{"d_model": 192, "norm_place": "pre", "parallel_block": false, "steps": 8708}
MLP neurons of a small language model. Each row is named by its layer, matrix (up: input weights) and neuron, and shows model dimensions 32-159. Each number is 128 + 24 x the weight over its row's rms, rounded and kept within 0 to 255. Numbers have three digits each.
After each neuron's rows, "fires on" lists the tokens most often at its 100 highest values on Wikipedia text that the model never trained on.

L3.up669:145139158102155108132144126151127115148129134136094107129128162143091150129130167114123139100097097160137105153115104139106167128139126168132072115103155134141118187138142148114148143165121119127122154144111139171098157122158171049118144176195141152111137093128164162153071151104137128139124115101094103145155130153113106115109110097145120126166166111127110136118114117127126171149131
fires on: "i", "o", "or", "O", "a", "ist"

L2.up1012:110120150111156152105124111089160133135163178118143099164116137088075144133125131105112088125094109096141092073129077181141104130109129132116171088115147103111111179120106072121135138132099155189151152099090136143110143091110120162137150135136151141121157124150160145135142120154158141127107130154129095129175109110183120151116136093106120145120126145142131074097138113158084128116121
fires on: "p", "est", "n", "d", "mo", "an"

L2.up1034:125072144129117129111090133132159148122109137172158143105139132145141150157126143147099147107124112078125147108139155123144151151119116167140124130105150128128136136153133117118159134084117154120143128163134112096131143103150098136149088101171167120114073147092104138136133155135156188163119102191090110136140133158151121139142155115114171113129139137119113108112101128096141118144112
fires on: "or", "w", "ar", "er", "our", "n"

L7.up491:112135078126145109128131091149119156101130135154123144172156119086151122111149127151124129169150109165122145129112121117132161162120094126113112113088163137115092116163134111110109154122127125169106162140146112141117087081138098104134126162139065112157138165146164132100147087115105135154084094116111099157095152162176107137123117116133122147111175088122137152125142120153172106156091
fires on: ":", " in", "ing", " the", "n"

L7.up1305:128144123134154114095147133119151084146147107161087102070117127128106120142141123117102090129090136175113121095170155153086082122130115160104116168102131139115130111104145098117140108135150133092079133155138151117130117135168171143118090164144173185065136136100183138136103092110154109151103155129147113138142151132123149166130130124145104107136123076121171158167152120156084096127157
fires on: "s", "se", "e", "le", "is", "les"

L2.up1089:137114140130115166116111162093144171160144146137114113167122133108131165156119087142108143093170125134108170150142118151131117126107142113159113115164097131147169122105080104134150157153153147109112105103082100122136109087130144132163101179101158142115132126139104094158176159109110119122109093128110130140115136138162152127105113143141141100149140150092130133162127120149081144140137
fires on: "ot", "ul", "sh", "rt", "ar", "t"

L10.up145:151132134126118121110145144112139122114115135139147136105140116111176103122162102124104104114116108161139094127147154121113152127141113121127138139138148079156129109130123152132128130146139089154100170141130103148205068115149105125169133132128168156095114121115143121133141074125097161141117110139128100081126094150132129115135153134159158123126125099192123115155124096164129190178097
fires on: "op", " the", "ing", " pro", " a", "or"

L10.up1293:133127083137143112106156077134119141116131162149149110127098112101086114140112131107141139115124099118125144166164136118092114178133129135132085117155115141166153146108129131119148094135152063142174112138127185140140076077110152135137155162131135143128147179134131133102123100112170127088130202115163109138124110134089128104110121121109135118126135143123104132158134117132105156088121
fires on: "fin", "vi", "il", "men", "min"

L2.up50:107145134132122102148145114112150133113145135123119140116128104110163117161122125175107154139073137150149101131136116129083109148127106098172124126113157162091120138137107156143135112132132119132120108090112120158135111137090139115107101158124088142136150156110103120122145129141149151088137093084166142148148103129151132138131130155162132108119107142142136148119121115160145087102075
fires on: "a", "us", "it", "n", "de", "x"

L3.up47:141128116151163113173132114136138130114141136149175142139119162151113142122161101129098198104137134123093163115149160120157165123130134172100132138113132136114079143167145113127138131144081131111095156108123131122107170138166101091138145146130141103113119157106114134097125111121130117068137122080133105133117123105123125140118124153143147134118120170130113137107100158097117191142099
fires on: "P", "op", " into", "us", "to", "p"

L2.up1419:136096153122159147133102099122084100163128131111119120095156171138129116154116174138092076134133172122112153146161102112129123103090108165098124147160164129111128092124145110115096088164084123126147155141159161145156137188111151128138134134134096147095125137118168143136094111111127098154088153171122115116130144152139146150109126082114161118136148153146162107191158149053143117136112
fires on: "er", "m", "e", "ry", "ish", "se"

L2.up82:128160122133108147131156152132134099136121135102108142124127098110125147083139120115137135108169125122179156117136127160131104141104173127151124116146142152115134155151082107123120139153113097113135073124118093093068111158126155155104172129109119104151105154158161102172074115159091155138160110098118105134126129119147140104097123112117135149141150132058123131141137062105116124126128
fires on: "er", "le", "it", "y", "ff", "vi"

L3.up60:168121142125161137139111115075147120113119122137121117148092112191115146148139165159126172163095128106119163119131115112142135132122155158125090127138114114128121111119072086108115151149172094113139122106125141149162167101121118143156103131107081148111126092119123117099145175134129143138156141151148095124115152134123127141100078101110124149143103104125125116108102152137111170099095
fires on: "al", "ba"

L2.up722:174123122133138131101101120131148138148147151138114135119112113145131141127145160163095144120158094145132145145101130181145137182122115093165129095073114115120115154088127146141087110083123162088142133141112081143123114149104147137104106092105121112149130122111089104147132152163142141106189169101100107164131111109098164108120181100114126124131132123137160124126129126107107135118153
fires on: ",", " where", " that", " but"

L2.up125:152149140128152126126134098096130142116127167140129139110111101135140133153112138161058155121078099152109134094144132125095124082105099106112131092151153130174135130140141139125119137144108117120111086118123150136119190114116112063116132168103124103136135144130118102157164173086135134129165167112099132145114101128146106115169123138131145111067138119123172147099174108126108128150096
fires on: "p", "n", "it", "r", "tt", "iv"

L3.up1343:138101119151118101110129129126104142128099139131103072098134111157138128168152121158133125094108136128125177116147147146125137132113114142148098161107103125114106128166199138123105135164160143123130144132157112148119132162134117119146119114145107119138181151088133134127182152154133115143099127121139139160116113132117135131154126093106176146120118137141112169193112082143154095157159
fires on: " se", "th", "ar", " first", "ton", "y"

L7.up1374:135163096105104147125145136115123131096163151161106149148128074136148139192110142144153110126124137130150110126082117137147104125108119174135099108106110134116106115155123119128109119128127085151119149127103075168100104107125113133129151132117085095141148121154102098160121107145127112128144130098127126126142112146148092181094112117127119110159148133139140174139131116081201161181085
fires on: ":", "\n", "|", "ma", "n", "-"

L3.up594:097143157137129123140104082169096146133093113123100133103126153080131109142130161149095146140105164110174143103105111142112086135164142096110122125135156103189149155113109153158117138109151123103124137093129130125129156165166126132109085162121154138169091112140084086124047133174098170149146098124124110135136090116179126119160133108110140116120127107129158123132138117139189142118118
fires on: "k", "o", "go", "s", "ut", "x"

L2.up475:146115142150138121151119110151149130133139141136084118102133112099087115129115114128112193139143125147154161149135153108126126098123183120079137138097119123117136125128154136106171156096107137101166128121116100104110136162115080113112092129121132149141132076131123135123150145119110134070153112116103141116096148170161103105135157148172077139112126110102115160078119119146124104168155
fires on: "n", "k", "z", "in", "l", "R"

L2.up1253:104132114143161104142109122083130101127080107096138128135139137130131173113098148117130147118131127113110204136077122123150127126132102104169158131151158095137137161124118102121139138130130117102128158126150154088138104127102115083134097153130171122127152140104121144108132109077134104114164090132099091155143157099134153120150134079177138127137108078173149137106091156118203113145146
fires on: "y", "et", "al", "ma", "ger"

L2.up1063:099111129100141146108120122080101109121130162110098128114137144155111093124127088138142113113130148125152097124114115164156143142146109130137145159098102136068116167137117093162090105109095148144126111153138121135101128089120135143120142099138160099161112125138111131163152108153170070126077134154151130122120138137146107152101154092140148150120102133165127158097134127125127163113104
fires on: "ed", "re", "ru", "ar", "n", "s"

L2.up744:132137143122142161127136104150133149111131154157137150126119140113093158141096156121119130116116124170121119124133100145124077139151160113159080167144091123131123107133115115109106094165120118112121140133090145100115088099136133065089180142116143128159120159160110122091165117114158130132142111179105101147147115088122093078094146133135111123231140111116105150160084138105153111117115
fires on: "ed", "l", "d", "s", "z", "es"

L10.up1513:139121173104121152161178085107138123146171120135101122110145136119114161088128112155081093148145150115127074172176158123134113137143164143149137073138169128141079122177166157143133114071147119135144105082164139165084145118108143108133168087130159056139152135152124069122142133097117106120133119138146122126116136102108102160135177101111159114099122107167140126112104125106119090141114
fires on: " Mar", " can", " Car", "or", " may", " could"

L10.up528:086127125134144112108123147128129162157155128107091151168145105171189076115111163141138113137138153120100117152163127110146111141080160121111104090088150174170158122139133125125151115090128086093123140098114162158120133126125148099105115104133101127151146140136150169152115115145144096107130098130151117144113094143112152101106151099087115113087110149119130147152112130132109124138098
fires on: " G", " D", "d", "ed", " M"

L3.up1520:128169106123162105106104100137132124094109113143130115144100138143084130095112152135114161123088145123145117128116106130137146154161114132121144135129120097155152124117150112105105131162133132147153111154133176163122107129150123140132116126147112124114171095190101170099103138104098121118134186151178061133098142102120153121115115136072075141106148094116142101152124130127141136115119
fires on: "ba", " Ba", "point"

L10.up1514:097137138081120098143168102136159137128128118122113151152148133109139144176179124118161113127145116100154091167135107123060127132144153131105160109173132096100103139127143156122146112092148118081161131144128158135116145099069106133147135117154147155113116109159137121113135068140143106148102155086158037098129101141138095080084158119152162097141119122163147160115127110135129122160149
fires on: " in", "rm", " 1", " be", " remain", "1"

L3.up815:146181073140129100135114176132109100130106111129158124097177114123110108094172146087120102124126155130121125134086136160186143175128136165137070152124160120124128126115126156137134145143131124116140108148105137107101122100174137088113150124173098149162110099110142148160110126128151155134164084151113088141159150140082115108148130149163172148145115148146143157108082106144147120111108
fires on: "le", "us", "e", "i", "I", "vi"

L7.up1488:139142133097162090105142128075110125116111150144090119121142126105107123115149154083130150117093150116114096119127183146175114134129155162152096123114145130157099133141152140110148141112134121087136149131119095094115190175091115134109137157140149135067156087111097170146134128118116113136153102104124094119129129165108140116145154111143159143167168108148158141135115140097109140147098
fires on: "a", "i", "A", " II", "b", "I"

L3.up1188:139124114115146125084135138127150107147121089096132097177144143108105130164159107107103147082134078113126079172145105141126140102144179137121089099147103167112125161121125124149122125142103146142094122117118114151108133131140127144113152124087112115125152140144103128112120141133103177142135139178138118161151163156143150097080101132144167159126167175074119123119119132052089101130149
fires on: " ", "ri", "it"

L3.up181:132127138126145168141109124140111106162097113105145092145111143111138139112106133127114146133134144108118149112127074148130100136144125099205166143090108162086136105155158099113142095162148119116097134107111180133160123099142082119136103132100125120163119122094099112123159129090129067131112160127120097111101197107157132102140166086120173166151089154134156128150127124105125131133140
fires on: "al", "y", "am", "en", "d"

L3.up889:134130123131131115117138109111140095098113117133103108148136134153118097125187137171134142100086113091089136140162098143112138142120175158141140124165143125213118167132061110100132110126146107137146145123134161159106147115089105160111155101159105123146124162141131136132126121130188153091128101149153142123121113145148126167163097122110126127125135113153141070153111110107146144081100
fires on: "al", " for", "min", "for", "ment", "vi"

L10.up268:137147172115099176171159160134157173140152112115115084113115135106150107101096146105132127139118167100125145116172130137123159155139151092110109114136152136137135140155178124111115111112121108138187133132134144112100096113099081117115130169136128143144109128126122110152164140127157155145103131102158121136136110154092135084112114110139102117109172064084139194138131128169161107115070
fires on: " Ma", " ma", "s", "en", " h"

L3.up884:135099181134117121124162144132103114116080126157141129150117115134096121155098083144153132131126110090109092134165122091102114185095152136129140107131170092083118114154157157117139081117140163148129129141167097099147125139121140126150074158120142155133119111136094105133101111141110115111127117147079156177122076135151143127164092125134107058140140117131145152090104118100130101162107
fires on: "ur", "l", "c", "/", "n", "or"

L7.up1034:158142128141138131087089139115148139161131149147088153159107152163122127121126136122104124143147147122143104070126141165120143176118101095148091125112130130141100147116118177087073118137180163151112131141105089112075109132124132142171162116138134106139134156119166080155148103174145154108160142122126151114108151080156144139120113123100139110112112142116114106119129146096153131169118
fires on: ",", "\n", " that"

L7.up866:199113098127148135100111158143130097132143111111146144161135150127147133116129120118112105119106145131135119148122130092136129123128207086148139101120129157088134152170142143139115105170134110130131162093108158164099112170081147124145129116128160120145149131166060136098144068120111128140116172155136127178151141164112120149109127138120139148132129097121144130109127127092131112130082
fires on: "ra", " ", " con", "com", " Con", "m"

L7.up1125:156146115148154149123168140134141112154146116131082136129104168122141132145069142179174134147090176169096105089124169151107162097124081108141117123120121119137068135099115132134091138122171127128119104166111104094109139127137101136145080129131146101120135146088130096161137169141117113146154129177116112114130130105136120120123142104165116129142100116093100164163101167095122143126147
fires on: "s", ",", "ing", " years", " so"

L2.up666:100168143100102118147093169163082146118149173155129111151154109113155132141132154130145147115118151118135161122116060156121082169166119091131103122134181116131105097109132126108129103123129116136145142163145088106145187123117114158140090116106161113194092144142083116108137141136119165075155119149143117153165136160136111121135129098111141142155158110129131101163135124132098146120146
fires on: "an", "a", "s", "k", "tro", "ak"

L7.up821:106097122099110118109123124119130122115110136142096138119093099133130127137108140104121148129122138151146107132125132189119109099136112130162108098131088119083158140165157157159110092094124123085160109123126147157111125142179132130091165098142140145133144081071117170175110114175155124132089142148122138138139126087121167134130172140081141173095116123112124140122164135132117107147102
fires on: ".", "\n", "ed"

L10.up693:098092173123118124136142158107105084140138143105103138105120158101118097116144132094157093153082109116133155125110112150078100099092135134148077126125156106054123112110156165123156095107110132143136184100162165130086165132204144126147119121124137128155137143134162183139155165118113113131129152108123107147096171108124122112175118155126105122140128123138118110119159105155121178122117
fires on: " S", " C", " St"

L7.up466:125143169104101111116131094117133122102098106113083133124105142150132136160121162078143128146145133117121153131155161178126134151144091085155138098142144151103129148128142128138122145170134128055158115142097106163116141089093116161143128116160155134166102131073139128105160132107167115132114149183130158158124153131107162100153110143093121148133099104164115134074101165145122162132117
fires on: " re", " Ja", "B", " R", ".", " life"

L2.up1406:123171105163131183115117175112113139104131127120171109203126135134114139115100155095172149080098097106120102078100129125133121147102125134128121092165138100117138166155128126136131152149138132124099113152086127147121128123119131104151147172070174105070141137156119150135143124107162113110150111132092069117138068116139101120114121145154168130130124160102127141106159079137119131137134
fires on: "it", "in", "y", "D", "is", "ly"

L2.up209:110134102100143139159116175111143161112132146146117099096144119066127177123112139117111148140110136132113134149088179117130115134119136154097076162089151141113120134155112108135136114126117121097147111139136073084132133139114155151159147106139132095143118133139093116115131133134087129118182175122150097121110065132161147158160116153102160157134166168163127123145073126136145087147139
fires on: "b", "an", "en", "w", "a", "am"

L3.up240:132150136105143153104103115162145186122144129143106115099159151119159132129153118116083144138120124095154119127135133088127119123169140170087133066136152118127106132145103119128160157077167110106144155200131142126126137085088123125154142110179124094135141142139156152138132110157111155140102103174099099133119106161103152141123129105147104133101078109148107144132142142114109135128117
fires on: "or", "ed", "er", "ent", "w", ":"

L3.up933:113111148131140142103142099086130118120114127112140123147130157088107103108113111122174113108127117122167135145151090126114085115168118082129147085130142113134144169166146110126130117168112106162159091125120123132128118077116169157116106130148120117085143101152105099124140111161101129143137110113132142171159155101124070129118109110100110110154159127150168108099114126150130121141148
fires on: "in", "il", "n", "id", "d"

L10.up591:119134112118135102164126163080098148118146102115130135124147112163130107122146099149173155166137112103096110118144134077120142152104139145085118121125145141170108142174137155171119120120097138120096138105143165159113112142132103081111118114119171116122118122175136098108152081116138109121129107137142141157129128141078125152120154153138152175131086169156089136185109123092137149159142
fires on: "'", "P", "R"

L7.up545:120117104089148109142146152158119120116103119137094131145099097116138118116124136116132084146145119121154147121149136131167093138131134089123079146130154131113149123101106120147102170168111127132156156112136078125114125085095146114081145160107079152145178129132126096170130115143104139155119100102157132183167098170191120112124080113133080117115138105130120164152137113133122094158180
fires on: "le", " |", "er", ":", "en"

L10.up187:141143145107117145105101141114142110179129125106136136126146134144135177155119086151106108130093099131126138122124070113123098130137091154119136113126098119153147134113131126125162097108134125128117152120142134102108116108120128117136140168120092094144101126137154108171154157065105120145083153108092157173123122140101103134142115148133141134118141164117110154139107095154103140145131
fires on: " h", "sh", "t", " Her", " At"

L7.up875:142133156119130099080116096170119144108132111134126097129113153119124125142111125117137082128132132117157113090173146134118148171147093172144098111148110149125112137127143156114102123144139157162124122099112113135095120131116107103146111142118133146128102132101183108122126123136157186140154150108132143085104154116121156138122093070160111138119157110121153112125087143125162130165149
fires on: ",", "ve", "ed", "d", "),", " said"

L3.up1265:129121107161120147148117113091150136105162087137160117078132080112126148114098127129123138159114143150148136124142178122151138096104095093079112152090133135127165141139134126172108102158133123132091131147205104143189124135123121110129156067110120100136120126146113119134084081159141123076148190092122147100112131092156156071148108141164073100114111149167131109128107127108142102099121
fires on: "en", "um", "a", "or", "l", "e"

L10.up845:158126127134138141135159138122130136131147158120130141180133123110158108124086150188136104111162132089101066148105144178122131126114119095094175097098125147145115128149140147098148148065121115121110165120130147128137112146127115140154135144119122187076123068136123109144127119125112113098103106104152136157083121152136117169168128146139126129180116110119137140119141109145124143145087
fires on: " a", ";", " A", " mi"

L7.up329:160120084154140157079149155149152124106123129103140109094115090123155117139123125137133118125101115099121140110124167140136095091103111113114168150129188094123113136087164122137079121112132115140117150121128122128135136128110097119114132122163154121161110122136145100106097126125126129138094122170131111121165146081122132103093144160136144152118164104201119123134124129139157152171175
fires on: " re", " the", " in", " a", " announced", " "

L7.up223:119094131118130108110153136131133104121135116128125137123155102132151113109101159144140148145134137111138152146113124160118128138099128113107123137174139154058164148117141080112122118088116130105121136149142133120135090142138159109101103130112161109101109116145137164130160165113109123166085159123141120161074165098123133089158158112157113164130125140098144150099127133139126129130100
fires on: " D", " S", " B", " C", " M"

L2.up1503:095163117075124135122148132087132139136120169138070160163099103113081163137133143109110122120086135148121110130136123145123142160155129155111180125168094089136139122111139126137136175157092144085105156095066116098113124120133144115112134093115134111137125128156134115135120116153160122158115137128132148132153138078114132107154118197157147116175175135130128148120143106099140115121125
fires on: "s", "t", "ed", "ke", "in", "int"

L7.up78:138157110102148129139144138128144126150152116159129121098123134093137082130162098156120127129110131145110115158085117145173139109157101112114099126140130097128145138108131127118059144133111122108135159123099123095090125096116139129116099167166118106133079145147156130089158085114120091150125113150129173139148148147133109119154139122175175141148147128156111138123143106161152139113133
fires on: " ", " in", " the", "ma", "ec"

L7.up235:160153150108129117129105073128133165156060139109102156175137088083152132125129099147104121075090111155104131092090167148092129150103114129135146136117192121147116143128150142079122128108084130087144147178098113111152160131087100113149122158111142129116163125170111131142110111124083109104130157088129134161107107131129110187120131118108175153157156139129165117122139101131149118146149
fires on: "b", "g", "hi", " head", "a", "\n"

L2.up729:140141097114105152116109125105104148128157112150162125103124122112137132155096130142145128112136117182150095121121134132126135088119142118137146089140105124136155177164136118107103147108102087117168125084150105117122110120149141114134155146122141117085096107154151079147129133114200106139131122131117149108130127107130146135061143131146142177139122145087133111106093105137137153153121
fires on: "ly", "ver", "li", "um", "her", "old"

L2.up469:118173115187164131143173144081121128117133148107122148152086137164128106100147160168111114133110159173115108152119115138126118066111114096132129118166135124127142109146084095131135165140141078110177124090120128116140123109110124114152119168105132101156164137086130107160131155095110138108120178125111129111120126131118130122141105115158131117143104090138161116161081121141102103179159
fires on: "r", "n"

L3.up877:117149116130124119154147152118155118098110137122128128107129056112110127160169097131106121111158120108120162105115161122134134154142138107152121148137143125104114140159169112119109109121107158103164179156163121155138154130133153139128143101107076132150159123075137140162104131142192125119111136141086115168124144134130142123109144100073152148080147134134148119096180132115123115135138
fires on: ".", " that"

L3.up1140:097147152107152162076108108090103134114092151138139122130124108093136136137125124090118102109117160105112123147124127111166129172187136090151093197128125128129119096121118142098109147076139118135142129122182109140138097133130135139151090145141136091132110111160093133162105098119124146059098120124115113162134174161112127127126107122127128161164136136135119107106132117120146146138112
fires on: "y", "an", "le", "k", "ir", "ed"

L2.up332:132147153104158175150154138135121143136126119113115130128126121143078125115165138143122172119128111158070083144113189123125131086173165158096100129122177117071107112105174110147136108108110129168096110135179111140136194127123155113155114116130150093121129122132119152137116125098131132123133100133127082103150145111115143152139163124095172167130124105130137141115080113121132106137133
fires on: "o", "or", "e"

L3.up1476:104123146153112107131188127116130110083100166120132156154123132137118127133128108180138102124118153182116115114127126106133088093091141136138129131135179103104140173152137119200124112104136127145132172128125118118145122107123106126115139098139076137087065124151102155158156136144132154125146163138107145128123138144154094175102167081136105124085137130129126133158125143085111115162140
fires on: "est", "f", "mm", " N", "ant", "n"

L2.up210:141100151096155113144094154118119153111100127148108145139150128110167148122170120097127149123130183146104087093121094138132147121115125101135111132133128149168140197088109116127104144095121140103069101133180141127106135167158136127108155128084099126100098150119147125107140137121151108119131185132149174099161094085144160111159109135108153121129117152094086100099121153147143102164143
fires on: "y", "and", "li", "th", "by"

L3.up1113:142135115127092093096144141140122100113175126155119091130155115140113116092144120073111148083145114145173132119198163140129122104140129095167121129143157110155171128126139105152136119140117114144145115109110139125086128109103094147107103133094158114183086110149118140120112113138167190142097093113109089148142136132162145152101147166094139133099124135143143124095142106132113115144141
fires on: "di", "it", "e", "c", "vi"

L3.up1534:202099176108174076121162131134156146131147128109141138138144117137131149135137130141128086135131094137118121112134127104121105089123146116125139131131136116114144117121130159141173141138162147166133111124155159133117101115154135121141139146112116144130069102123084128157115142111084144124116132152113110170101082140180127105142085128144103096141157148122134150106112117089112151155104
fires on: "ish", "in", "n", "ur", "min", "ach"

L10.up1502:072129177119152128140153101170091122124138099094138160175160133171107115124106128197090123143129124151093123147114138147093113145114099125099102116121182128086095137166138117136167117091110134142127137143174115100136128107076136107116141147141141127111135123096125150173138136148142146106141123144125122130094139134143098130117150112157121134110118143129190165126113121159097139169108
fires on: "n", " N", "N", " to", " more", "lan"

L7.up1084:167088132121119111096101141114086130144107082090167152170142124103132179144147104142131121107112122103196127099122135138103102134126132135158091154069133122106117117133144119152111151143150133166123131119112114104143136111128130070122114132170155120128173119157099122150107124142149165123120137139137076089122110113121134093125162187147150170153129087114136167111125146099115113143146
fires on: " Al", "s", "S", " out", "es", " con"

L7.up1292:163125113116156146101161191142118124122126181128122115092118124143156151150134156113124147082144128131105173119148152074110121128092141158165107145134132136128114148115140099085178126104153127119136092100123120126134130116157109131140143161131133165126126100099144105130153081121118134146116084116123127163139112164147100104108128094170147093161116167117174125139123127101088116128154
fires on: "il", "t", "vi", "ci", "ul", "r"

L2.up1498:131140142131133129090136124106107099163144134116097160149125128143120135145116105126141096114074169149082172126126133130153123107171142137137125110130159107105130139105143159125092138147097114175104134151107131117136130157143136098126077158141170127115167113080114123150120141096120095134118144146130117100130132088104127089120145174130136158155153102127140164143149135137107116167111
fires on: "es", "s", "les", "ers"

L10.up1055:141102173118064132120147153119106135138148083122129136117121102121133139100130155141151110118136122133125104139127154139100114110094163128158116145113121146114175112134175110124141128105119090079189103144118107125137113112087128123093103141091158160120140096158101131158114133158113099139147119143167134142085131161154150141120140141103104143139147133181123109176113148139124133141122
fires on: " S", "a", " M", " K", " T", "ur"

L2.up819:131126137111149149145099104158115095103121132101114090091164116102164143119167102126125095124139163125160178142094100103132128131155140117171085158152132128123142129154154109120135118165145107123109142119141121120120126155136142127133094092091095114111173090164150094153134159109131116154128138167121140154077101117099109156128130119134115120120149114130120118130120129137125125116165
fires on: "y", "son", "th", "ty", "ad"

L2.up1336:147098132105157103129141165124122114139096154137123121142080155130125046085100113141156150141119172130118124134106128091085123095083129160091115130119134108158111121131141108158120142100162124102174105111133117110111100115128163106134117133115150145164121091132106122139128157092097132123143138153140146118062109109138118158159151177137137136125140173139102136105107153121117118144176
fires on: "in", "ar", "ong", "n"

L10.up858:111126162122165145147132115110113110160110118124113077138128146092146110132132072145127131171156117096097175081146147073128102122119103128063108117133124128131113108113133141137112117113087112118120161103130192178120134153141161144111155133150170137153142095167124133116141131080150143132122159103165113113140134121156112120178115155087119126099103139169148114092118129103134108140129
fires on: " F", "'", " C", " b", "s", " |"

L10.up531:148153134091124114125120121155149145135148093088113128129088106148117190137107105102098104122140177095141141119138143127182158181087158139179141088106115101136102112162115137160140109131125140147155125132101142155111120116088127131161088168148094132122100122115162108112156089162145132136121130146132162153141125152133161133118116146119156105102134122086137160095134114134133141136079
fires on: " d", " h", "D", "s", "d", "vo"

L3.up1506:111135121111132133142160143140114149123123110125188136147103158106146133135099195137128118111131114141120087113128118127121154139101111110128163126144149118160143146121112101156094128105113130139121103067136128157158123131099169104117151124112112083076154106166131105131121123114170145067150135109097168096084126064101147129091118113117172136106133160140158107123099110093117141120105
fires on: "ly", "ally", "y", "li"

L10.up433:114135141133100129173144119089092148139159110110128092104093079149118133118111144120142094139188081138129149155115173109132145113133148155120139104112133122155145111157129100107121171107144102163165157123135132121116120139110107118156121200145158147097158129158105131130148114138150097149142106137110118113085121182084154137132084118136097125106169092139155131128102126136133129126139
fires on: "s", "al", " S", " K", "S"

L7.up551:114142112109136161140146140139090118123143119108146097179135153113112098126105136077099159135125115091160142160137176080107149107073115141160149138118132113153123083120107154115104129157109090181158121121116170173123139103155148160134162142117079115116125131129128154131126070147122106122083128110123152139129146134174118135129117092099097125145152137160122105112111104111153169067104
fires on: "cent", " co", "y", "ty", " vi"

L2.up1308:165112136133130122153155119111107101110119102109070109152130115163112125127112171082103118150089152152121175125094080130106115105117138154146100156108178103124106130130153144142098150128113100120122115112117156142104163138158121140116101122115098113116161137161162128132078168126146152133142135144098164141109159104127153135104106121160124158114125103161127114132121097110102134141144
fires on: "lo", "s", "ty", "y", "se"

L10.up833:113125149102134120100173150124111174117145140101115138150107104158122112144140186154178105135177122142127127145108111137111118109107135108127065137133127145123147110172166107139151126090136128114124127143121169141111139126142126074116104097108116122098124129133164136126145137129119139111107153104103118150107118131104130095168142146107097137107157173116151142139122120099158117119099
fires on: " M", " K", "k", " J", "d"

L2.up1151:137145137165138155149123166140126133161126167117105148147151103164148082120140106185151110141090147089108131122122139077109124132131148096140149109113093090088163106124142114100100134132073117128115143128132111114099111117136103148138152188132185141149114157088137123112126101131162146102167133094109136155087110104140108112124176115097129147116118105108114186118097108192108149120125
fires on: ":", "l", "t", "ll", "n"

L7.up1513:127165146102134142162143138144119137145126114133112140167096118129126099144171136101087138165116145137120143136087181106131104117139113139135097097124137109103107153139123129131144125143123141167137116152136163093172128108106133101148182128114109183142133113089100106157098097118106102111125083135094083158137163112151109127120164157129134132111096101099119183112059107149195158108143
fires on: " O", "o", "O"